MLP neurons of a small language model. Each row is named by its layer, matrix (up: input weights; down: output weights) and neuron, and shows model dimensions 432-527. Each number is 50 + 12 x the weight over its row's rms, rounded and kept within 0 to 99.
After each neuron's rows, "raises" lists the tokens whose logits its output raises most directly, leaving later layers aside; "fires on" lists the tokens most often at its 100 highest values on Wikipedia text that the model never trained on.

L10.up2233:58 62 53 56 38 68 50 43 56 54 42 47 55 43 59 48 60 34 39 66 79 60 50 35 60 55 47 32 48 48 63 51 45 39 50 55 48 36 56 84 54 53 59 57 41 57 56 32 63 58 54 51 60 54 65 64 60 50 56 47 42 57 51 56 56 56 60 51 58 52 54 65 37 44 35 61 63 64 38 48 71 57 52 48 42 50 75 57 35 65 44 54 37 35 61 44
L10.down2233:40 47 32 52 43 42 61 74 57 58 39 49 43 74 58 46 40 60 65 43 72 65 81 55 59 60 39 53 41 65 38 55 37 47 49 57 67 43 43 43 51 32 50 62 52 57 50 31 55 35 50 62 39 58 30 60 40 51 54 43 61 41 61 45 60 49 58 52 24 51 57 30 66 33 33 63 57 66 58 66 40 83 44 59 66 55 46 46 67 19 36 59 47 73 57 69
raises: "r ", "ro ", "ric ", "us ", "rd"
fires on: ".", "ch"

L7.up1707:38 47 70 60 56 59 49 80 54 40 25 70 48 45 44 49 51 45 61 58 51 50 33 64 51 60 27 55 71 37 43 33 48 49 44 51 64 82 47 44 56 47 41 45 20 43 38 58 51 69 82 40 56 61 37 43 29 41 28 46 43 53 44 52 44 54 71 50 49 49 43 36 44 37 44 54 36 50 57 53 45 23 62 45 51 57 49 30 51 40 40 65 56 34 60 53
L7.down1707:48 32 54 43 39 71 43 59 53 44 55 57 53 40 59 39 66 91 73 47 40 55 43 30 40 47 31 46 28 52 45 52 54 53 60 54 36 49 48 49 77 42 41 22 64 49 47 38 32 49 52 43 34 47 51 47 47 45 51 67 48 49 29 63 53 39 50 50 57 37 34 56 55 63 61 41 32 53 50 28 77 47 44 56 48 48 48 13 44 51 52 56 48 35 62 49
raises: "aker ", "akers ", "playing ", "atic ", "outh"
fires on: "m", "um", "ym", "em", "M"

L10.up1536:45 45 64 46 52 53 57 47 40 57 43 50 47 39 75 56 61 50 44 45 42 45 47 46 47 47 61 81 46 50 48 74 37 55 46 58 62 62 55 49 48 65 72 42 53 55 71 30 67 57 79 64 51 46 58 41 64 51 49 36 58 41 58 55 61 56 59 54 58 56 45 27 48 51 39 45 24 25 47 52 54 56 31 49 60 39 45 54 49 52 63 41 33 50 45 49
L10.down1536:49 41 42 56 63 74 55 64 53 24 46 56 61 57 39 47 39 30 45 47 43 70 62 57 67 86 58 36 39 51 42 46 38 56 37 23 46 62 65 49 71 52 56 52 58 41 42 33 46 52 57 61 46 46 65 33 65 40 43 49 47 52 42 64 53 64 64 43 65 39 44 40 60 49 39 46 54 64 75 37 60 45 62 61 55 35 54 41 61 41 63 57 62 59 39 54
raises: "to ", "to", "chos", "To ", "Field"
fires on: "was ", "is ", "were ", "not ", "are ", "\""

L10.up903:66 49 50 34 62 38 35 58 49 52 40 43 54 23 53 41 67 38 46 34 54 79 61 37 71 66 83 31 59 00 47 22 49 56 64 42 68 64 53 32 48 43 34 66 63 22 32 57 36 45 48 39 55 60 45 57 33 55 58 55 48 52 44 73 48 65 44 35 51 60 57 57 64 58 54 70 44 18 49 49 51 54 45 27 60 59 58 51 50 50 55 37 56 86 16 50
L10.down903:21 55 40 44 55 40 55 50 49 57 54 67 63 58 38 68 42 44 52 81 59 46 48 42 62 53 73 41 57 48 26 49 48 46 59 54 50 54 61 72 51 60 55 40 60 54 70 56 39 35 35 54 46 62 64 35 26 60 41 64 73 54 49 47 52 50 55 35 59 63 42 66 51 31 50 72 40 36 60 44 50 65 32 42 39 57 68 41 61 31 51 71 71 55 41 48
raises: "|---|---|---|---|---|", "office", "office ", "|---|---|---|---|", "iden"
fires on: "\n", "in ", "New ", "cre", "("

L10.up168:64 53 54 61 26 33 57 43 78 72 22 47 49 58 43 54 39 42 49 48 44 54 46 60 37 42 75 39 59 40 51 60 49 33 43 54 43 57 44 54 10 23 39 56 81 40 39 51 63 48 44 70 35 53 34 53 36 53 67 38 57 56 25 38 54 49 54 60 56 41 58 47 64 72 53 47 57 50 63 28 72 28 70 48 57 36 41 55 34 53 43 40 23 36 44 48
L10.down168:39 53 60 64 14 53 48 39 52 62 48 67 49 62 62 47 54 61 54 60 55 63 42 54 30 52 48 58 35 60 85 34 33 48 38 54 77 62 60 42 48 51 47 75 53 43 48 51 44 49 55 54 66 72 40 55 19 37 54 56 47 62 32 41 43 63 64 40 44 60 55 28 52 62 86 50 76 24 52 42 57 41 57 35 60 49 57 43 44 51 54 67 54 48 29 59
raises: " ", ". ", "ough", "ue ", "."
fires on: "Dr", "dr", "Tr", "P", "W"

L10.up336:65 52 46 48 46 39 56 44 32 44 31 70 44 38 48 54 57 49 60 47 43 62 37 45 41 40 50 62 52 48 50 35 43 56 64 52 51 63 74 42 58 53 61 39 55 42 56 36 72 48 34 54 36 37 51 46 49 42 51 70 55 60 88 53 51 41 36 52 60 31 69 62 61 32 37 37 36 38 28 42 42 48 54 56 57 57 51 67 32 49 39 37 46 47 69 41
L10.down336:35 57 72 41 44 59 61 54 50 41 43 58 68 59 66 51 63 60 47 41 46 47 50 29 28 50 45 55 53 61 33 44 50 43 45 34 59 63 61 30 47 51 74 68 55 38 63 69 54 62 62 55 39 35 35 48 53 45 12 33 54 52 40 52 57 53 38 39 40 62 41 45 63 67 38 56 59 60 51 55 62 40 48 39 69 37 63 33 50 70 57 59 72 53 57 15
raises: "led ", "composed ", "made ", "chair", "headed "
fires on: ", ", "is ", "was ", "were "

L7.up492:44 57 40 31 28 31 42 57 55 48 49 50 35 63 72 48 41 30 67 44 37 53 53 53 49 42 44 47 45 58 42 38 57 72 64 59 54 59 40 54 47 46 61 61 56 36 64 58 46 78 60 41 60 69 45 40 64 55 47 50 37 31 67 26 32 63 51 44 57 43 66 56 35 46 46 69 32 72 31 58 48 70 36 35 31 46 70 53 45 53 41 55 33 72 54 71
L7.down492:35 56 58 44 54 28 33 39 38 66 48 47 71 48 59 58 57 61 48 52 36 48 48 53 72 56 38 30 62 45 56 44 55 63 73 58 46 52 55 41 59 41 59 59 48 45 49 51 50 51 39 31 38 59 39 57 48 50 46 51 37 46 60 39 54 54 62 46 52 20 42 57 55 40 41 66 47 62 51 43 82 59 51 45 63 69 58 49 53 59 41 62 56 56 46 55
raises: "however", "mean", "this ", "and", "these "
fires on: "; ", "); ", "\"; ", ".; "

L10.up686:50 43 27 56 48 48 33 58 16 48 43 56 42 57 51 48 39 44 55 61 45 36 64 69 44 36 63 41 69 55 54 40 51 44 35 84 36 34 36 71 27 54 47 50 37 55 53 83 33 50 45 45 45 42 66 50 56 57 48 54 51 40 47 46 44 68 48 49 52 53 57 70 63 48 34 30 42 62 47 33 51 45 48 38 50 52 45 41 55 62 43 67 48 48 55 40
L10.down686:53 70 44 32 62 32 30 43 37 63 57 70 35 27 68 74 51 58 35 50 47 58 90 39 37 45 57 37 41 37 15 81 36 56 58 63 48 43 52 40 56 44 34 36 61 55 57 47 34 56 56 48 48 33 33 31 63 52 66 34 35 68 70 35 21 50 40 30 51 45 64 55 61 52 61 44 66 49 54 34 39 51 47 50 73 53 59 53 64 45 57 74 37 48 39 53
raises: "total ", "maximum ", "further ", "combined ", "single "
fires on: "a ", " "

L10.up33:32 48 48 48 49 46 67 66 50 53 45 39 43 51 48 44 57 50 64 42 45 55 62 43 35 41 44 62 54 52 38 45 58 54 56 62 37 45 40 47 82 57 39 45 36 48 51 54 60 56 57 52 61 39 49 61 49 31 64 44 48 56 52 35 46 46 37 75 46 59 43 54 58 43 55 54 56 36 61 44 47 70 36 54 35 61 61 71 32 66 32 26 59 48 54 33
L10.down33:55 56 58 52 49 21 40 48 61 34 48 64 37 42 77 77 47 57 46 43 58 44 57 46 44 62 38 66 69 44 42 57 54 34 57 53 62 46 29 70 54 59 35 38 42 61 42 68 50 63 42 50 42 33 44 51 40 41 53 53 51 55 63 53 71 58 54 64 60 64 48 31 48 46 51 62 49 37 65 45 75 68 67 33 46 24 50 53 46 41 42 55 51 47 51 28
raises: "winning ", "appear", "sig", "achiev", "releas"
fires on: ", "

L7.up2001:52 48 40 60 46 37 35 28 46 48 41 40 52 54 42 52 49 51 37 59 44 58 59 56 28 77 39 45 63 30 71 37 49 46 58 48 34 56 50 25 39 46 32 56 55 67 38 50 36 60 46 55 60 45 44 48 51 53 55 44 48 59 43 45 62 46 43 11 62 55 36 43 47 43 52 45 60 57 25 56 65 34 45 31 60 66 52 36 60 59 37 50 64 63 52 49
L7.down2001:58 76 61 53 57 49 49 64 66 58 65 33 65 42 71 35 51 27 49 46 50 60 47 52 70 37 87 25 60 46 76 43 44 25 50 74 51 62 55 45 74 41 55 40 53 74 61 33 43 34 68 59 46 51 45 40 43 61 46 44 47 62 56 67 46 42 62 48 38 54 43 54 65 51 43 67 55 77 30 38 28 47 51 38 36 54 46 51 60 52 57 64 21 58 48 66
raises: "s ", "s", "ds ", "sq ", "'"
fires on: "0", "19", "20", "early ", "late ", "-"

L7.up896:53 50 45 46 73 42 45 47 56 36 57 69 46 49 51 56 37 64 47 55 28 47 46 73 56 39 34 58 26 39 79 74 58 44 39 44 50 48 53 63 37 52 57 42 29 70 81 38 37 65 56 53 41 60 52 51 49 41 68 58 65 47 68 65 57 40 37 50 41 51 55 58 48 60 51 59 48 79 57 34 79 46 55 47 47 60 42 43 49 35 35 58 46 44 38 50
L7.down896:49 39 68 49 47 56 53 59 36 67 44 44 57 38 47 41 69 60 55 65 54 63 56 64 47 34 25 44 48 36 74 53 60 53 54 56 41 54 66 64 56 38 58 25 51 52 42 71 55 62 54 56 52 60 50 59 38 47 38 52 67 54 56 69 37 44 51 50 45 38 60 50 52 45 57 61 53 50 61 56 60 49 64 47 52 44 34 45 38 32 39 40 65 50 48 48
raises: "tional ", "avail", "tive ", "tions ", "tiv"
fires on: "ex", "op", "o", "Op", "abor", "attempt "

L7.up1448:55 54 59 28 69 36 55 57 36 65 66 39 39 65 53 43 46 44 55 43 41 69 34 53 38 34 33 71 43 28 64 32 27 39 46 52 37 43 47 54 48 67 58 62 61 44 42 32 46 68 58 39 38 49 56 67 79 43 71 70 49 49 65 24 58 59 39 67 62 43 55 42 42 65 53 45 44 45 39 68 71 52 49 61 40 44 74 62 52 48 54 61 31 43 57 55
L7.down1448:65 46 56 42 69 45 47 45 58 55 33 51 63 47 46 45 44 56 46 50 58 58 62 31 51 47 57 77 57 47 44 63 68 56 37 33 65 31 32 35 50 44 52 52 46 60 46 40 59 59 46 47 24 40 49 71 71 54 55 52 58 50 47 36 40 52 57 71 67 41 42 39 23 65 48 39 41 59 42 45 62 58 46 64 57 37 56 59 48 52 56 51 40 48 46 55
raises: "see ", "then ", "includes ", "than ", "debut "
fires on: ", ", "; "

L10.up372:41 54 69 52 70 43 65 32 54 48 54 41 37 49 74 58 57 44 66 59 35 17 37 53 60 46 48 71 49 61 44 32 72 37 53 63 45 34 52 46 47 61 58 59 56 59 40 27 66 36 51 47 41 38 36 49 56 56 45 59 63 61 52 36 47 54 55 48 57 38 58 44 48 32 67 52 40 63 60 57 54 64 48 63 51 53 82 67 45 57 53 31 66 39 49 43
L10.down372:49 61 62 43 42 34 55 47 52 55 44 35 59 64 55 68 51 56 50 21 55 69 59 57 43 40 48 42 62 31 68 40 62 51 51 60 47 59 35 39 56 43 43 69 61 36 34 52 58 72 42 50 53 53 36 67 49 40 51 58 76 54 83 48 44 57 42 46 57 41 54 49 43 45 82 65 48 35 53 50 57 52 44 56 75 60 61 38 57 61 42 39 47 60 62 36
raises: "she ", "he ", "who ", "they ", "whom "
fires on: ", ", "after ", "when ", "where "

L10.up944:44 66 46 70 49 54 35 41 61 61 36 47 63 48 53 65 65 54 49 52 74 49 55 61 54 60 58 36 49 59 58 49 39 74 50 39 68 53 55 39 30 88 56 58 41 46 55 49 62 53 32 55 61 58 44 70 38 41 37 53 43 35 45 52 45 35 67 17 61 49 25 33 32 64 59 48 46 50 49 27 64 66 57 48 55 51 50 43 67 55 56 63 42 60 52 53
L10.down944:32 56 57 82 39 56 48 61 64 40 50 59 44 80 46 45 59 37 45 36 45 48 71 49 46 66 34 64 52 57 55 55 46 46 74 59 36 50 43 65 48 31 37 49 56 44 29 29 39 51 27 44 45 64 39 53 45 64 50 27 54 46 76 67 31 37 55 34 58 61 47 65 49 52 47 46 83 44 65 50 66 49 44 62 40 50 67 28 46 63 63 70 59 49 56 45
raises: "ih", "w", "aw", "ure ", "iz"
fires on: "K", "I"